Weights of a small transformer language model: vocabulary 11661.
MLP neurons of a small language model. Each row is named by its layer, matrix (down: output weights) and neuron, and shows model dimensions 112-239. Each number is 500 + 25 x the weight over its row's rms, rounded and kept within 0 to 999. Numbers have three digits each. A neuron's up and down rows have the sign that makes its largest values positive.
A block is one neuron, or neurons of one layer that tend to fire together. After each block is what it responds to, as a language model described it from the Wikipedia text at the highest values.

L3.down162:523526484532477457542491483498464498504459500495496522448504528463503496498512487518502495511545486513502546519507461518509474542520493466511520503518520484505519465518485451481476532514496529532489507507477482508472468513509447516510519465514503488526496519523496493457480474495499482511502527463489501507544505504556494505513566516476521479493495527466507503523491478517510536488475
L3.down559:506489499484510498526495457468471468505487499498488490529515479496482490484468486524516508530487518473490482499517471502493487509477483455552510519549499487502516491523544539478522506471540520495500511486504510484497502520540478496501509484487505481481527476528524501515504540506498534480529472530482532488537503516569517533502551513499498522500432523516521476487520505496493477527497
L3.down564:463492470481490480505492491512520537451501468539501480514461472515487538463476470477518512482510480497509500550507459478487511494532521488519497511506535488459456458482508501526493480510518500471465516478505492468492489499506518485494501473463493493513557497489505487526453512543487489512489498521502500485525521434507474428491462538470503524533570499488531501496502530475466535501474
L3.down1088:510517510468462497497500510481474456499510457514443473536505544516520462534530496528504473475507498514498503461521514449536510561470497500522488500472490482470481467504460483484503485493515527467500481490516530470484491475498488480467474548510490502500499457470528482527513470495500526500490488508485472522468499505517534487493505502469503473509524478516468489511483512518488470533495
L3.down1194:510502492515509472494480490518510512496510493515520534517526483536491511526484487512475496492494497487502431514515545532495527512527529523492516524508484506487467462504526523522494494557520501523498484540468522514515501484493487529487527475496566504465541541491509495525513456463522523511473515524528525532500466508435505515462472504521532458517494484493431518468498536517478485456461
L3.down1223:482527491561521487483470527522487521508522472514494477519487522506462482511512519492470501523495480497474471536504501497573513472506475501535472513480499489483512486469507465490490517510517516522471484478534504483489432533486465523521489498502519498523526508467532486526524536497455478464518516524494498465461546460513512463521507530552518462544478484506528524512474489479492493502480
L3.down1349:473502527528457470506505510469503513554456500477494503490489508446478546518520517491538467476521506504478569492482500483544488502503473504519481499517491441516487488480512479524495511506482518508492468464514486505525478498482479473510492508503520491541485534510520489529502479508515507488497509517535535528482531502482469498516503537523483487514518487476479487538502498509440508507530
L3.down1441:480537514461467528469471567457524475528491495512532480499532523496517508500504523521507492516448498476460516490490491486502510520540512526523522546529512489511481490509515477541502501483491477485492470486501526513510471501504494462511474500476480517508491477464532481497495509523460486510544522501499505467462521508503518495473513478517494498501504496518442488508501500531480476533514
Description: Proper-name endings in lists. Final token of proper names, mostly cities, countries and taxonomic family suffixes, in tables and comma lists, e.g. Stockholm, Vienna, York, -idae, II.

L5.down311:530494489489490498483467542515487489493492534507494508485460494471457509536522526492502509469530491457524521478536491486496525550561496499507468501499482495455513513535501502504561465474494469489509504492477486483478470511507499547486502512495509497500527488538478549501520503501524500485516557494531514531490482509485496479496504502532546557510484498482504502507438495492516450495499
Description: Predicate-opening copulas. Mostly copular verbs (was, is, becomes) right after a subject noun phrase, opening a predicate or state, e.g. the area was, the terrain is.

L2.down206:462472541500485496494495529500545487473493520492497513472515542539496490550505564504523485469480479547519536507547485520528485509479533483518533465481476461514490509505498512490552525498524484481493499488475522531537426501496500504496481467502512502550502502482505501498508512504498502511496523517430511496511496488481483478485537485514490497511523478483503502503425493522462489531491
L2.down459:542542504480493475474501510513538490532490518552487495511530524501473491481482522499530495492507507487489523468467503502515472516486524452491505568510476545513503503489494508502528503495533481486492477533520508571483479531519521452495487477530510495533494490577539529445541477496530506503505508461477524500508499516517516476496489478512546555474502502517517477494531485517502508515500
L2.down474:481497489476491507502497516517524506514497499527487502492485504481505456488509519496498476492461497534499521447537485529506540503511505523486457448498499484496488494514517529507482522478504481479510493532511552474536436525531506479493503530485504474503505513534540530464522501517513506494514520485457501499496511491525488480544515523506455504509473483496484512476493477544503475524527
L2.down520:484525530483522523525484472478515468525464476509471506471531504479487513479496531529516441478511510496481474539543474495537472483497509499472494508535525515531491485495541469502592499471481538480512524513445456489498517487502449495545488475488498509541492514525506522475517509504465497514475537499491513529459459539466483500512506487510541465509486522489520519489533470512473548501504
L2.down537:484512531489501497494491490524487434495517491488528526492500491485499497512532484494495444504520511505506462498478522488485472480457511489486481512469470487512519490511539549483546515508489483471514486513477488470536441504480511501485482515578458492511578491517538540482536491471475550496519503514492497447501521506478522511514525495491506475476502532487508542454453500524482520552484
L2.down609:460456502570498482525473500445542471509535529481442508512495506500539463527519496527537523493457496489494505486523505533537523526491494521527476431510489487531480524515511503508487503520483500490500508492524491447511422563527513567497499509501503494497513505458523521489454466497424478501487517519487494499500524465494500464492530511532545482485526479509478542467507487524506505482457
L2.down628:472473500532511537502539509505496492461478514466548515497468497474454456482516493477502470507511482448532509553515519485504537455494503509525501499510554506532558503513441536556472479533494519509475498532455487510536516484488491524529478551485471485489504463499515515498517505528521546475521487483478465493486507453522514461450506493468511528513512502518477506468498509524477441491526
L2.down1048:477496485478485510526479506521526486478556514538495511472537521474517518469499462503470453535509484500554491487506491480501519450480513480476527451503518520528507504490540475505539480443482533502513489519507557541507525515495447468496525494553494499504531481481523518483503500498464478497517520501506524520506531497511481497493490512530488468469511532473499520465494487490518442513498
Description: Main verb after subject. Finite verb (mostly was, is, were) right after a subject noun phrase ends, as in "Green was set", "its first headquarters was", "teams were".

L5.down1510:512540499539523507492516481486481555536437481524520499485493491470463469495503509512500495468531487518460470519517477487505440516534504461527503513453527515496519535495522497457508471490469481458507495542532511487509561511487479480502468490528516437522497518493482529497519496490492524476516546545493523512511503520525508503501489468489534539519478470488469450501465499505455546503474
Description: City and place names. City and place-name tokens, often word-final pieces after "in" or "the", such as Paris, Sydney, Copenhagen, Halicarnassus; also the word piece "or".

L2.down23:492499498486492516517521523535445469486505468503493505506479544482488480501509451495482491539503494499524481468489488513471510474485518482465445495501494514488513476514421511489460488528512484466510548473522515474539507571543466496502535499508484488495534533556495547503508459524503476498546508467495487508500466476491502509492492455471464459508536509487509514509502473524483447515472
L2.down347:478512494521516476511467493494526537488493495508511508504520515476515491493500512496485494555485500525518495496524492483457526516509483499496516524491492497456509489510448497518496521500476489478510526498511515543510486491522523491539490498495490523501523546512570500526519532492504528472512518532508515519543506497510495542489498497486534515506492439493479496481500515533520508553503
L2.down679:542472514492525506495504494533535477491521469467551508530461496501482504498500525476487520548518500501510469503495437490486480532518537464509495523534507497519540527506488534487512523484520514503497539521491477520500453538487532507525491485524535490509535505542479552520500522452497516513498495510507483533499464476479507507476504528479482466454493461488462487496506506500484460516499
L2.down682:507488528508485505476473518490489491505501463502526540523468494457470522513512516508481476525516503486468499492498552496464435507521500502544506547466566488509529498538459506513475495507484500500508509506490515529522552490495475472506471507508493544484540492488484524519502514485508515484479512499494503500528479470539475518509473479525476481499502485477534489487504511508476535489523
L2.down849:553487494498503485547482517490487527510522439475510479523539521506510454518546536509481480492492504513471492493492556455529527514439528517531535512502527508474522471469516484535498518486541534500498463489535519497509460472530483530520488518519473566542493470412529491506498489540471492491526516503529463512499532494456529438472494545532488502461563514517477527524490505539516476509498
L2.down942:535498482456544486509494506477500516452519480472502499474511498488471482491502529516438523554470476530477513541498521483467478502508518455518524552526491494536488463501522527496494510506529521497523487512478509478479483524528488498533485520467497486497529556487464516531521496514466471527468466489535495495499495527513484515499519482495455505509537488509504518533515522501496490520500
L2.down1098:489511490498508492513472475502499536515475456542498520525526488529518484496520523533497497534459516494471524489554513460566507531514497493487455490482509484452470482484485514502492472518468511515489496509456539502526511506519509562463475546477495501489455486503525463525508480541537494475496478526527478515532471501530480508495439505494490498490471490468506459511522479535516474480502
L2.down1204:499507500506537515529457506499479496471503455506465486488538457495475533469519509470472517520486541530538524478512518500520527528496541488488526519486516516492475495524503501502510480497550512456501474505517510521473507548492511531499494500480499500521484483472507475505512506471515535465517465520531540489464525534448521466454500493490511470512552505476453471493500490472512466498506
Description: Place names. Names of cities, states and countries, usually after a comma, in, of or a table bar, as in Frankfurt, Vienna, Connecticut, Pakistan.